Part of a small language model's weights.
Training: a variant of Muon for these matrices, 3584 steps.
MLP neurons of a small language model. Each row is named by its layer, matrix (gate and up: input weights) and neuron, and shows model dimensions 0-159. Each number is 128 + 24 x the weight over its row's rms, rounded and kept within 0 to 255. Numbers have three digits each. A neuron's up and down rows have the sign that makes its largest values positive.
Before each neuron's rows, "fires on" lists the tokens most often at its 100 highest values on Wikipedia text that the model never trained on.

fires on: "ild", "ad", "ord", "om", "erman", "ampions"
L8.gate122:135174117121131144141141089126128121134188133121148098168152146163099133110122110101130109099113137171140118135119070114109143118109106126140140128123131124101129146116138147150135134065116128130097090175107096117192089123181157101131122149116132105114141121129135147109134159134123126158121117115108162188077098136170137113109119142115089119108148152190129088137138112138170110128104110122150086155134127136126093131129136125094095100130164115146165115173134154117143159143086138
L8.up122:117134113104125138118113124155117159152177133161143140124141129137090137125125129118106120153126102144099111148137162115142128108080145113125117076153127128115106140118161168146144121155089141147136078130120156149150119132116126110182098129134131145129139105200107142145119142086124146107120144136121124086075088144130091162182103122149109096136136141094151048106141104097101177157116113144179128125146117150119105148162151130103106099156120140179116082148137132119138149119129138

fires on: "h"
L3.gate95:106127123098139141110114138109141125146139109123148144078121133150157093169121172148120096151127149153089081116147144129102123117124109177119123125188116179078103113116111101131161168147127076112113137105107123138145138108164140140105116125101126121103179112122118100148126129156148171100124124100142151162129129178101125139114124095112149143146166176111066143123108119101135109121167111091178114138077103124123137138133132130175139161119158122119108102162127125115124135151156101
L3.up95:153079142112148135097095125064158131112106146085109117117129152172105119136104125122155132121132136120175116139144145112122126182167140117174095121083118152124124134105130110154189125135143094160137114140151119160139133110131136156111118117062122120097156151094145086142154130108167069135126146131155151102092089104108113148140095142151152153132061137140153130122114102100105143131139141148138095138119109095168115135131121135155137112153115180095114129121125127117160140137137102

fires on: " comm", " Comm", " pol"
L3.gate60:108148144084119124116116137158091140140130111133105158133142141141130106120141124120136091154127137154128148140097176096123101142112126124165083139194148174166078155102110131165119109121101101118127110104164122120136136134140148138123134132114119103149132137124118109088164121146134081163122098167139115134118134118114128111125127180119124105147161112140120163159110170120149130114125094097171094164137121147132137068129132080152085062125130118144132057148112167144114111120152142
L3.up60:132121124135176127130140106175140123140114105079106149120139126148125143096126113148104090114160151096092159104135139098083120145121124139117082120095205139137116118179141077141135126144107113079111111154134109111071117134147125169116130111099139094142112167121124136110141139167131113103124130166140144145146154173148159160140106152141109099127149124145110138163098111110136152077142145130189122144112148115156097131166139139111094089152115148099140107108139153143148137129151095

fires on: " ar", " Ar"
L9.gate41:135109110130179132093171100123113149156125134169182135126158117087164112136125093125141133140174135154131071158142099123159115082129151142124100126098096128121112113126098141121162126118099157106128139089106106121168156131124158147112131080138155138114071092137093115077127126138139124111110111152067148142135132121157135139094165129117142164129145126166082134115138112129154168141105149144124090084129135145125174140112160117158123136125128118126187105127095134126118131126110102
L9.up41:130152155109159116155092138166169111122124111099098135163103119111104105154131126168148117106146131117109153151118110119070145088167131157152153108134139124118169135149143135109106144130144127172170133137113172071092134097127173153143110155131122091160115145115186128140116096103126190119049162119150156120123147128148122122133123114133122107182133119110117112110120118105100105116162151095133102116101113127095119134133119170080116121152109145103141141138126121157125140109157122

fires on: "em", "l", "ated", "y", "m", "ra"
L10.gate118:138133118132155085117111145101091164153141109115123135124150153149076131090089151096107120139139109134131104108101083121159165136115137127089134151176163138152144115117156149149093142120133104135125138117113106104194122185111182106107147162134092141140149135126137109107118112096114148111115150131079114118156173166123155115126125110156177102146137125125138084189095129122140096114095119148137113178113137154108102165128122114103159127137164098136092105143134114137114126149117124
L10.up118:117153098120153108157142131171109167138140085119119110143118146107093109107123106121114110105147138119148140078147141116100156143157154100103096097172124101152127133155134112120107113152155126112128120157158182169162124136097130159140170106160144161174129089175118154094117167083110127127129140150135132125134118118124090136123091161102112100107146118110172104108094139167139125095109156121101108128146135116096147173145158131089101129089145096124142134189128149113135141128124090

fires on: " co", " man", " Co", "t", "vel"
L4.gate40:140110144042097119122147127108070122115073143141128096141112142112136103139112081148094120122163111151138148164152126137081135143164086144112100146162129121108148118105156151129106101154102103148141116120147153126153132122092184111124112132118131130192162158161140125109150121154099133123121139115142118125165145116130184163093126125150165139144093107187151106136116136132132102153140119137125148097147139132092122092131118103121108126113136112107080106102166104130127128149164121
L4.up40:137109152146113133131174136129137123109102169099126150124184067091099078159145078144109140125096112114117142130139126144096108104152102146151111135113159147131144120149169146134119168126107149109124126121132117132146123119128142156163167160127108123156098114109179127091130060104174120129130151144110109090138159186139092163118096141132135143110149100129137136101157126117109114132142137141121102109109126165121144090182135090139134088101109170086131127091164124116141111138128117

fires on: "/", "um", " with", "ct", "aw"
L10.gate65:129121100151149100079169087118171128139121110193142131115123097113161121094167100144107118141147127144120117121142135138146078142121152125153110135108159093086094123121100127173133161112121179151128137147120146113140136080114146134134097132142115094155132146135116069123108153139120145118122134103153136131132143127190078136143130115128147122105110149158147173120114132100133073120124139161156110116193117132138071121093131160131121141104125151134061116149136136113112156138118130
L10.up65:126110108161134128170096108132093126125124117146152173120120159139137119092105122186066153125114089130106145121122131127151116090139135140125123087128165101102120100107147154145113100125114173130144154151126159078142118172132161140105150115160117104150116100110137135159129119138135112146135160146144118175170119125115105091146138115156125170117124148151169121134107080110129168134105098106141145129113098098138148081106076136108099092136162186136125159139173114129164129113110133

fires on: " h", "h", " H", "c"
L10.gate77:161169123137126109077147105154145103108067090134113144126154145131138130151135120102101118160113105149139120141163132112113137120064152174159104083154106111123125095097173091122098152148104136107085123097088146144143113098143130186113127135156129132129158092145148121178123096117091116158138127093115133135114153160131107131143131115135162147123126127105164112140112136106146148110140112096157103139164083122124145138123117125095114154131145132119101139185149127138150104197122114
L10.up77:152127139133110122108102095148133146126141128087122127121103172122141113134089101069135180138090119138175133088121114137125097093097130162133085130149150110149148096156148090144144140147114111127140113083110151163124127090132178150098124140130128111086102115142118130197117127110163146142135121144129163146097093163106136113132133152086116104146130140143127129141146144130116169144109093118145122153116088122104143127137176148138121089108110094169126112130135142096144125160206118

fires on: "ar", "el", "or", "ur", "m"
L9.gate135:147116117121124148105133128111108097137157092107118183145116165094140113141079089132087128114127143110131162146091118129110127121131132122146091171102160111129066112114146163097111108155149140140161125128105122094156109154134141141106128134112107123167128162152095115113133142125113134133142117111165113107162138137123099099150130118080090117163098170127125137088128124116193129126162165065104150101113141131163109168163106114139112120180119155118149155162125142129130118157180121
L9.up135:118070122102118191140113109137121113109125139104098118147141123089139154129140170140149153141105125141135097082100102104104122150118125167123085168153147145106084139123142104091140114139098116147098131133143148119135158117119145150133124138151112121136132170132152117119073153166148093141122142152111153094136174080149077142119129154120127123132118153138138116154098077108130135111076142075134090127149177175145186129120142114144119145177137104137111139158125115139139131144148101

fires on: "re", " are", "m", "er", "ite"
L7.gate136:139127090154139094090161143153135131131143123166138095127125157131126144106096152128156154132149078151118123122116089152182149092128150085100137133111086179122107137115123107126116109161094139194168135135175105125129126147121129111108100102135093096133142140149141127138085150080151130131131102146086178136137134138115120121119120144177145130143101128151115118105156096136149110108075152122164068183113145095122117148158113137102156098102144134144117132125096134116129158117145132
L7.up136:117140133123124167156122112109143099156107125124127116113084151126112147167126111153137131083117161111125088103086114147116094119128193081142121126148132169102131147149105113108153147109105138141146131122169111133133098143098124115107119128131150145113139137145127118102097139148216116157128155101098121122124152146116140120118136118149136106146160116142148114102138126116121146144074118123143128128133127072154080103181193081114128138151158106076102149146149155120125145154069131

fires on: " Ar", " ar", "r", " An"
L4.gate76:157136109150120127111128156089117115191132103128124150123125137107097174130144112149132145148182174141120121145121143128090129134124126170138118086118102111130165101141172120093129097180153159159159120092062122107121170139178175117122088132155134083148122120146128107132117154123108144116079119157111137120148158114115177153117102122144119132132100094120108106122113124100132147129109114124110125114129142096109133103115108085137150122143140102066146135115159095128180103133154112
L4.up76:112142127159114135129111140119103136178128161124113137142103090118085157112137127115103110105152204143137140153136149174139082163141100137160117116117142110125156079130165128124113170156101119172177125110093100155090119140134096124172137126174148135181164132133099129115100117098111122153060134092125152140124143122152142128167121124141125133187133083110087123134123152125143118123107129166117132121113108098112112098093122099124132136150158098127154100117133132134130098154143119

fires on: " comm", " Comm"
L3.gate28:154168099097101096161168116134127120149083131122079086110150105161143136123139119135154096131148128135138153153089124091127125163153216159129128120122137138134087131116094122150149145094117093128124150147119172110163136154109148142132094145123120068126140093111147083109140109160132108133114073105142110104101144097162143169112133090136139122095152130148126125154108099098137146138143147144131133181149131137123116115165118086124117084125147154121090122157105153121139125140129115
L3.up28:134135130118128101095159097137161144144091089098110147158173074125091105093098101161129067131147120133144186144130140092107129133139178092121095131105164157137111131114124089133117148111105104115160153110098125120132131169139125146078092121083146090144118111133115129134172156182116129150133105139129092108131149116167108117119093125136128131176118114153102134143178148118153173122148128150154122129118138170113113109150136121097139131153128131119127136137113146154116128119188103

fires on: "er", "l", "et", "fer", "or", "ic"
L9.gate120:142133089135132094140180136127125157084150143147129140151154138130114137130113117077136093124123100096100117151139154177108125126173133152130117133127159081135133126126126110164095148154163155091135132144109183119135114168097089117116097117190098107118119166147163138102125130095122142123149147104127090116140100136112130137089127089118132128110144139138153136119133123086119136138128124178108134101138122161132126135201155115082196113142135116079117101095135145131131100106152143
L9.up120:125141119109180130141139126107106093140098099145121158122158139120111115159138154115130134162133134126176124090133124169138102138169144161138112126124138139116140143121090151164121101106166160102095147174091151078128160143108100124139134152175163139137179132090117068101131164106123110153151081130120119131087148110152122108097142107094157154116120090145122101139108141121180120173138109116106142156127089111144134132137090173133097109125078112129112106132121088117149116117119134

fires on: "on", "o", "ork", "s", "a"
L9.gate86:129137118085086137163135151149113146138129154126098110135140134179139091108164123082128138138133140091160117124115070122149084127150141107170131136160124105127132106124099087102131091166150137136112161131124150151123102171162156142130118116118156098120113128142082147145117133143137127167105150143134109172140155124131147100096153103089129098089161127135141139152139116141170123119079170111089145077081130137096138148166133146124085141145107169109125111158148115148122113145122077
L9.up86:124145102159147095137152134137120129135117119161117091112098122126131109171098141177084132155160142117109125119094122114082142145117189141139162120088150125133110099081137147105124124116116150159084079137153126144144123137121120138131130128120128168166100098166097103120149138154139150112098080164121103117112151127101142128141126129082109135140123153104183126149152096120147102152092151110181100098143096078123145172176133112155116147125142177126105136133122125097119133140156101

fires on: " se", " Le", "se", "ra", " Re", "e"
L10.gate124:114094103123102130109159104118159169151111127162101158112121136074097108177132121122130142104136152085133118117160116137139168167129106108128139159112155081069117184126107126130153148154163126108113120117140144135113135180135101130128182184121143135143083107138110142129159121121123112161103100109100104103109121149125167157108146092127131140120123162086164135097111154115104097132099119141139148140099134138135134086113137127082149107131127130124120143137153185138124108098181120
L10.up124:175093138110121117133121132148156112131064114143092149145122203110114126106105120102138093147127150119164123129148159110146134086112096152133127152143159133104128110147095135146124154107137099110166103156121126110141149100118169121150108111176148108128153121183107135180118132145110079092161135137134130107107112206125127143097099131120135149131140132128143159119080139094133125149150141090113206116127149129112116150146091116096085123151109147115117124140130140134152123126123120

fires on: ",", "ile", "fter", "2", "1", "3"
L5.gate148:098141124178090147131107125152095113140170096125117134151141130139132140115116122128110135082127149129130155150119131129123111084144089172116146136147138125132120065144062149165156134133100105155138173144088118163131122150153104142110107083154131103095126140130107138083127088172127116118123124124141138125136120103100155175129106112145193087137141156133126104132100175149125116083111109098119131116124138134126112127160134082091194131142110117099132180143162131134146123124144138
L5.up148:113119106151116136133139139107164122130151144108100094103105163157135118116133152143133103096120155123138123153065172074131144144101126179134144129189160170097123119142132117154149137083114105148134108127108131149145162101158121134107135154145098109100132114127141111111115139164136119099149088144169126161192147133137104105105128155152069127092143153174098125105135114119113106094141102092092128107162102104127123086152120122150154119139106108124141144085109137114093170136142148

fires on: "a", "ory", "t", "ed", "D", "s"
L10.gate83:122124161147121149103100096116149126105090162123095172100108169172160111161164089151138160111139142173121153123096159122143104122098191115100106153155165151138126119122125119133157106137164148074111101099118115090127161126162102155094129141151144103132123091170129140141128119137147125151125162112174175127114146094156121145107161148103122138097125102096124133134128111136150159118132132136124076097118126110118150156140092149156090120119121103128125102134114103146094110116073118
L10.up83:121113145076137109126139113138148098096107156135094141134140124117109137116111163137154132170133166157134152150111154151117144096095128141084153134099181145123140164136112162098089115103141112155097081082158103135123108104164104170142159114134151135146106095148129119118118107162128154118097156096142145124106144150147173108110105192142153116148146091090093137155135088115147109118103134133150121135079084127115149131154139143138120144137117154150131142140100122144089098116144066

fires on: "oc", "ig", "et", "ag"
L10.gate72:123126136181135113135128101098130153106146108107145121115201119093148159129102109117113108100128144143152122133137104128141132128119148157120108145121110137165155134138131086138124113172184136135187151147095154098116127110111138131126127129110159123137134115138125105097114147182133119103120075101080094090091168135149106150120089134088146110097138128150148143112113167100183142111145169126145087151135116141113135140088128125177180139136126167120110140111115074092133128132107143
L10.up72:123099132136123138155147107130116119149146171125103136165154155143113190153163122144090104121123068092127117148134120107139152151124135085128157121156114085152122136119121110095152160127147110101137102127129130122115089149147124196139127121127139122101117098164100171113110135118116078181172135119128129127138113112153076151148113122115147110132092102132112106114133115120155093144153173137106127112135160149081139137169161134140121099123076143125144131086137150089126146184126094

fires on: " Part", " sy", " U", " it", " pol"
L4.gate95:118123158094120101128103118136160105109099137133124122148151153149134119126168162122113126116177115121063141105108149166096118104117105112148126141119131136119150127170092115146136125112142103167091136082138128106122114151077140137116107105105158102091122143140093139117182129153147111116175110142143131158146107126151167163179088131105156097134117088186128129165092133106169146093118139159146107182145119105109133100143112123142134133128148139111108142074126150089118135162113139
L4.up95:106094140148140142132109152102143114130137149120123137160169122148108123140100107156138128135142140115109101120144126134150122061159151104144158080149104166118168157104114082154090129114093102110144154139126094123166106140102094136157160149169126162120101095139140115162133150119137098102098121121097151125132202156136128155183147177126145125116144116123129129085086111109111159116103114101126134182138159138124119116078120133163121126163090161119111131128124116148171109119133111

fires on: " L", " Co", " Eng", " co", " In", " Pl"
L3.gate10:170140119102107113119142135109117115144120166139097121100123118093084120135100101139138124127148140162129147117144103138120160122079114126111152144168129135151133118138123165095119119136105175163151122142139112112104119127109122088144095136110119134108096139139164161162133149173120086102128141147158134100166147141151086152100122170118139099125148116150198106080079171095097132103098102112094160156134170158125119125147106091155135150153101160122137104129154138146099121108170091
L3.up10:139137117104130165136131165120137145139085191166102099140139153145109115131114126130158102147115137133124133152168138104127154122061106125126092154144148147151126095151118169121113127127112133145117098156174117142121164130128125121141108086154153101136115114127144146163121094116128108126111078139158147148148165122106080147165130135134102081113126112151159113113116192123087104132156081122145144168106151077104138104153100067107130152112103143126088146120118127124121099145156114

fires on: "==", "\n", "ig"
L7.gate58:110111124121121126094129149134088119133110140113174130117127140148147129124146138161142094160163130102132104107122130159123156151077114122133141164139145134067120132149093179135105125142148127152163131176152103135107122138166140160129152116113147133137105122089158130131143087156116107096080120132150100125150147104115139146140097107108158114125097118141098129131108084096132148116169188133057101143147128129096106148137072150149139107134163176071152135117102100133134137092120141
L7.up58:135099138137108083137130125132072097148144141140160147101155149126125098136159128133113142094095140103133112139138140122151147162122125102081165116166134090120141127118080149107115085137166133125114155143150086117092158147112167180112185136125119123130154157065130122129160098142131134142106123138140120099135101160139138147143148102109151165143110097126116177162127118120145138089141115092084123100113141127137132172149121127087119146136150178103162144130085114115148147104161091

fires on: "t", "at", "ut"
L5.gate133:126131081084130126114152117128107114124100164144116109075091157103127130155116093151100123115109211148129120140176108116111132139141134145109153132154162149083109126144186149114147106158138158118095113199102127119141114147142117134100094160103121124156155109140157150139145115104116157096162137093088139113136099105138133193081102095141147148143099154121135135128143147119105116161149129146113159108120150131155132144139163126167120118119111102104105105117118129129164115130114153
L5.up133:135103125131155121070064107112100139117118140129105109115135143137137159129125133155128142130133102129171117098160090139125144155135127130114151105129133133123142117125138143133111142162150130118097090174146107126180142186134134186120130152120156085147135109104121103128141110192092128126132139094049099121144163120141082117124111112120185142144109137106109148107146142098133134072152110111147110136083148134142132154133085116159151115173161159131134099109124139089119143148125121

fires on: "u", "ak", " have", "it", " a"
L8.gate190:119113129136132096100145110135111091139090138100132133120109140138125169122089155153162095120154115182128143094159128130133124128110148120089135113170128151086141109075110132156132121106105099088108142108140116130106149115142146112106107143105140143110113109112129191126137155152174140113129144129172123121121095131101172146140137132153170156109164104124161077122106155133153142069130132110142144111131178116133125096075095132125166156101136158121180105172142091141102150107127125
L8.up190:112097154096138112120112153113139120156126158079137090142136152139105139140148139128150083119165155097098099139115160142149122112149079111090099175103119114081093151124111135143152102103089117137111129101102112088178147146144157086146095134139126118117135116125109149162120125096125110148123172136116132118100126146128156104129133135133178116105161171085114106137126163153128120101138161105147119133121129141125080124104118131135162098158158124128180131113192115163152138147181119

fires on: "\n"
L9.gate6:103117134141140123124148123112099160099133059104106139141131108203125137161130131115136115141142146104204114123146090130136142149122139141108157165100147144114107104105136118138121117158159138140141104141133139108138063147112105138116122116175085108136153148107101133151128122117132117119126125101119176109131128119130143118142124155087153151137146102131186109118095154138157118154128126131125093141109094126161078112143064093111107139093132205118151138144137111142133154169135114
L9.up6:132125105121128092151110109137088108146118195137137165109090113136113140135144114136111146101177165169134133121054154107132138150125110152147112107145130093111133064120093169106103147141102139102095124111170111153114131159114066134181149120110102173157107144124149167143143109135127146144138155135129135171137132148144106113151130125134148114143104104090133156091145108130152151107159128108126081113120139124101179147110130094105123138138132101124136127156088125164157121143113107

fires on: ",", "ever", "3", "8"
L9.gate191:136168137166104140122131098139120105114110093094113129142144126108118115133132130131172104128101116143103133149102120122121132115108106162186125161118118152142146069135133122153144092133132109121085104155133170153122151154143145122128112151104144120174074145124115168127088145180107165093108137176130111127136156145127125117128115147116145166074171178131148143137124107130122072101118134119083133101119140095106123113083130111105156135138165134108151151109168131096165180112122150
L9.up191:088181111118113152162169138102117143090141160124097096137164138145126107117111113157134124114163122080101089146115091108116121126174155120136110118113129180115144108090060168115099148117127150099089166100135134153140172132139108134165148096129124145111108130149136161104127099126130159150119118146143132138157125142112108114128113156115152168134165126125132142124094105146099107088126100077141169090131127154131122113157137111119156099148141101134096168127156138132122161188123132

fires on: "t", "w", "f", "ol", "il", "al"
L7.gate133:175132139127122117150154096094154116117115137106122154109124108181097150165138130122093113120175101131148107090128103135140119121134131124119120155111159146081137103120164103154101138119158139094148139139082140167155141140107120140131153151124129133155137121112107114112122117157128120146064138142117123132135108123148152113135142128156141154118169115123149128122132095130112117105127135118120152126135134158125129178201168087040121119156118151134126076111132090091048121128150143
L7.up133:101090091121136156122152136131123088083145107099110145123100182150106163169170108146155144135116132181103114093126130122130150123120103143128147109152100138134116100132113104115166126147165141100116116162139161095146195112146101141096147111144164163122097143185144127117110108099092157178136147157114127122141097142123112089174144130121142114091122169120094124135118130117101114116117113136131115113158120126109134114109109153158194124111136146123117112138140122096059119134118107

fires on: "f", "b", "l", "w", "c"
L7.gate129:125110121110137132131135130110127138109132166167134123141103084127141094158151097159122130179167142126141129160186111120100121104167115151129147086118128126101125132096121105116116113125162126104119102151114111159163124128097108140126095132141109149111071091115169168094097108147153111108137152126148133119085100139166108092145151156144133195098148109120154138107104133125103114133118125177157129154133144091114177176133102152120128072095145108158124103134162099122126120138171123
L7.up129:133086097097125113100122125129144159077133122117109151164103097145117127141127118111190125150160134185118166091143142123127102111124145148144152115128107112137099096096148103118121085104123107127187141134119175134168129148112090073150124114151166139107124120135207122134108136114124124115120141105103182114107097125135128112137146131128139111143163144155148088122085095161125100109138175148147108117121150143148174131110096127128107158138128165115101108148134136116137108119148174

fires on: "est", "oc", "e", " it", "et", " not"
L8.gate138:129136085151138136115136148111076121154112113140124109128117142149139109170110126122129116125061120161124107145109146083145085123160140105146154156124120133109127143108129129128146157140160108106124074193141144096079145122142126096143143118170120165121114163098144100103177136124143109088088141166130154098116118092137114107130160152074118128116139131105152174115150135100168163100142157145163126128141132110139151103144130172109110131102117152159127153151075127117101160101133108
L8.up138:145131105203149138099102126156138156115109117180107149150133146112119140077199114160123167117117131095139127160120129081136110096115084138135153119170105147142127099130147123110120109135146105132128099127103098117150123142156115104139115157105134092114172158150130100169099152113131129119128064184109144109159191131120113155159107093139086119120112136118125152092128130156088129107127126133145141115143152160132108113149122113146104120121115120107115118149133107164081126154092134

fires on: "gan", "or", "ur", "id", "al", "il"
L10.gate78:126179108105124153138112138121182112160127110150133119138152127147109136115101100117100130111144146118159082141134067146104095129106138140135107168137105141137112173097059126144141133131138102160143090171087144130161110161117133123140127121103134087163120122145137095131143125130139202156135107148118103113084185090139110142079162113149137155142115156126146148114121121109121137122102121142149124152093119173128110139134085109132081112177112121154112094130151155130130107136141106
L10.up78:129126139126176100112126111162096140127099117143108135135135121145105114134156123134105151125121139114145099080117114138113122136147181120088134108149094115125102148112153158144142206144127145142141132091105132159106148140111132158107119155203103181122115119189132131135122111124107125118101134133159127132153103078111114115093119169135108127097128117115107110169100102118117117123125145105146100132170126119171165143143122095154127164138063116193166110116127112099139139126095121

fires on: "rans", "us", "im", "if", "is", "id"
L8.gate98:138116167149149123141119098128101141109110121130127116114122124125111154110096119135166145154137152122153141162176135140121154134169102134115180128129168162149116109076135147064128154124121104112121166105115075111100105118114128106158094141106136163126134096137174110143135102145086109131125102113063096111140106107132169145139126171151135117128136144165169127102082165114146145156119132134167137089187154087116111109115115125113147137149120100141146101110151103136164110100128100
L8.up98:107145137102113162175106184112095161125143088099105130100140130149135153178155109163145097127064131144133146109115141084137139087150153117143129148151111163141115109097141104153099116157117132129132145162204095142081135140120102132129105148124132124162117123142127142107150145138099122134166134125114144090163084128166091111128166154121161104105164127135112105135112150086126125117169129130122140093157112128093125166099099134135109107115104118140155117153132129155144113073140127

fires on: "ol", "ubl", "ad", " part", "S"
L4.gate13:097107156155164077096070125175138114144096138109125137126082100118142171126112133144100141114131168101179137095122121161124105116105103141118125140160119134158127112166142150124088147127150142148128158111122139139122131127134190108096137125145184114121108129143161095151174114143109141126123129109124118158123104126098155173139103177118122121133124085124144124144163135098147128108135158118146071159138112148113115107100110097129170117118094134140101162094142133137160074135090110
L4.up13:093148178139167143146065085134171107122140151129126116105150067161099167095155185136130108143123139143142104113126093116123145126123137149128135161121112118124137116110130136087100120163141158107092112134115168131111121133132118142092112146147147162139149110122086098106158145128147129133124115177159103154107082149141148172122134122150128102141107081133107098110107143105128137131188133082136127180144095150137096151132147105130115155122137114153143090109144109110115106147120177

fires on: "re", "le", " ", "ed", "r"
L9.gate92:137169161119145113141201175171086132132166167116139121107149131156104133124158118118149140153131112143126106161081144128161134113134105135143127138110143124159157124145154130091097135092080098117110132092117121137133128108117080141070129119108135123109141137119139073145118161138096132051159118146130113157163119130161120159147132112083117118116134150120090098105126131116115150156135108131119094120125169128101160129132145133122137099099142140140099152086114116167108119153183129
L9.up92:110123106159154109128127148083135157149152153113159131126128110133131106134082110099142094134127136161132146124141179112136084126114109104150139118173094141133116135129163123097110167154138122122131136141177111108088126133108118127113145123126096142156101117143114103118128135105074144130092142099185162123112138122141126102118169140149147192125156138138111092117175150105077147149118099096206103135110108111098100130101101136092118122099119130116105131166124163160146108166158123

fires on: "le", "re", "oin", "ra", "te", "em"
L9.gate109:094173125094133150159139124142159112130134067138135140154115070121117152121163128071140114131150125131087141150114165101126103118106106114099110139168096135150169123099108156097091154170140141142116105116109124078128129141092125110152144132122139114090113105144130126132120145138140120088120103138106126163159110161123135090111174111104158124137158130141146103156161150142123135140167124146073098140135122148114126169121111136117167099162122149108151099155129099141196139147163099
L9.up109:133139099144131136103129085152135195144138060131099139112144152143094150154113097144158083144153108133121162113145110115119083142162111153126143138104106089132141101142142116110138115134130138132138147150139116130149115179153132124108172145164122142133093120155132111122121137108106130150130153133155099096164097117127093114133152107139092108107125110136119074120103143081137146137136120105094143190138137162137118138120065135124132142102163149107106114148085174154174105153173123

fires on: "at", "ear", "ut", "iet", "i"
L5.gate6:081137075114159133145117107138137099149107135156150159125102117095153141104113141125133152126151151144125120164141124136143099154145089146150131104171126137119153154131135113124140154130154107086078112147118137115155153113138155092123091120150156143200158111130130116142152146095115100141166106091096149124105156155144121128173084125137125109149160081116112153117123172082138143104189108114128121090101102102133130129152148115134108116099086103123127146118134104094174083153131132
L5.up6:094136099151153084143125083136115115128133123159159109141144119111113137125085095150144155106156112110131098128083146146131140154136101160148109114142130086111113166100142165115140150171117161104165144138152132071152133122119114103100136097123128129138109116136139144109149131162125107121154177137114128112087119154111102154131111130140145112076140095120134089110170155113154148137151031131156134156127159154122099154112159151142143121108111144112131099167101110189139139114132132

fires on: "c", "e", "ic", "ud", " |"
L8.gate56:115142105127121102142148086138104137131145134128117129172121135133152139114116142159157126089109129126110073140207127095123117138148081140151112149117061094131118136064162159101146115137108127124124126135095167113133117146144119146105145120152108146137123174137109121096128139125097146135149145100155126155111133091108140102161111162082173121115129164092146150095135146110113094099149154131076143139127113162108140141067141130138160151112138134094136121158109161132181143129134153
L8.up56:123132104117155148107129126159141157140139127145149104124123116123137163097111138128099139135134114123103139093104106106105159116155128112138163104107135126148115112116082140123142173141105116128103145141046148109166140100071175099114162104127145154153117157134158108164111142147132135109110126137155089146143129146075134118142105119139113115104116116120120073106159161089156136142109160149172129109138142111160129095148127129138093169156131181126143046091124123143160137142127097

fires on: " Le", "e", "ug"
L4.gate35:108122123124063121115181154132177125120115132125117134103078092143152152126113073110136127127091130141105144129141133116099148122132128081150116166100147114158117149130139182126091137133129150102136110145115175123128179135133153155149131127174166067109124144146154111137171111101135145133146110147138122132105136095146122087124159139113122118112110166064147106139187147132132090089144133121119128118145157150134136101145114149154101116121121104103081097136109146148111164101144100
L4.up35:167145176118091136138110105112133082139141098144096149150129144137164115113118113106131116133133116117129162105143094103098124081097110096157136120148114101141141137146128182117145139128118139090178141082084101114148144110126143108135126139119164114173116123161140143157079150167130111159102108164133137158086140181117134140103099106129146131081106098124112118129107165124159152137123132147114121129126131190123130174156167122132104109120105147097147108141093152161079113154160135

fires on: " 196", " 19", " 193", " 194", " 195"
L3.gate93:131116152137131124088137106139095125104095204168113144124125110147124145140140122144106128171103123150163136129137149129124110099159124123161168144106138133170136101096123135093151122111066157118140108110165095134101129135104138137136152135081131132095114105126095092171093154148142132119151133135117119116161110099137138120094153128131157114117131128140125138104116152124214072130149131145125125115111108180145090142119117159170108088070115158107158145119136109148127097163130134
L3.up93:119121136144101121123156131149077136153137115124099099118140136134138131141137168126096139122172138155153115137195134114155124107130133147130136155145094110111122141145174137123140137119090133142144160107158108154111141135126186133109124138084114132104112158132122115177081135138101099098151125123142102152133076148150120141105133154092126102164120110153144124096156126147137057182146147128136099127104161173166139161105118080136117089093130136093175109110112127109142098086100127

fires on: " part", " Part"
L4.gate16:117145098133100133197093145141133102119138114114131142161130135114146097127179101128123123104109138136138110117097124143144144105158102101168111150136162179137117125133152145118142129123133146114148151117132104146054103116159109099133191138167139135129141128162066128125140134141107106127171112159133133136114134157136155146176137100095116120123108108129125189118128119105170126144175141133089073116134096099131083125102137095128137110113122137165164102072119132110133109116110106
L4.up16:127140116127094111156080113105149094094111126142117127157178127125128139116139128137155120119158164133121114125092125135123139123098158096126126151155074179090158131115133147167113165162132129118157186151093113112113127124131124108176129153163173118151135122128130096102143108112089116097117105171131181126129092135151160133104145089108092080151128111111081150147104167170127131146146122126107130150132097127171159120126126110138119138111125123134165129096110164075121085113108124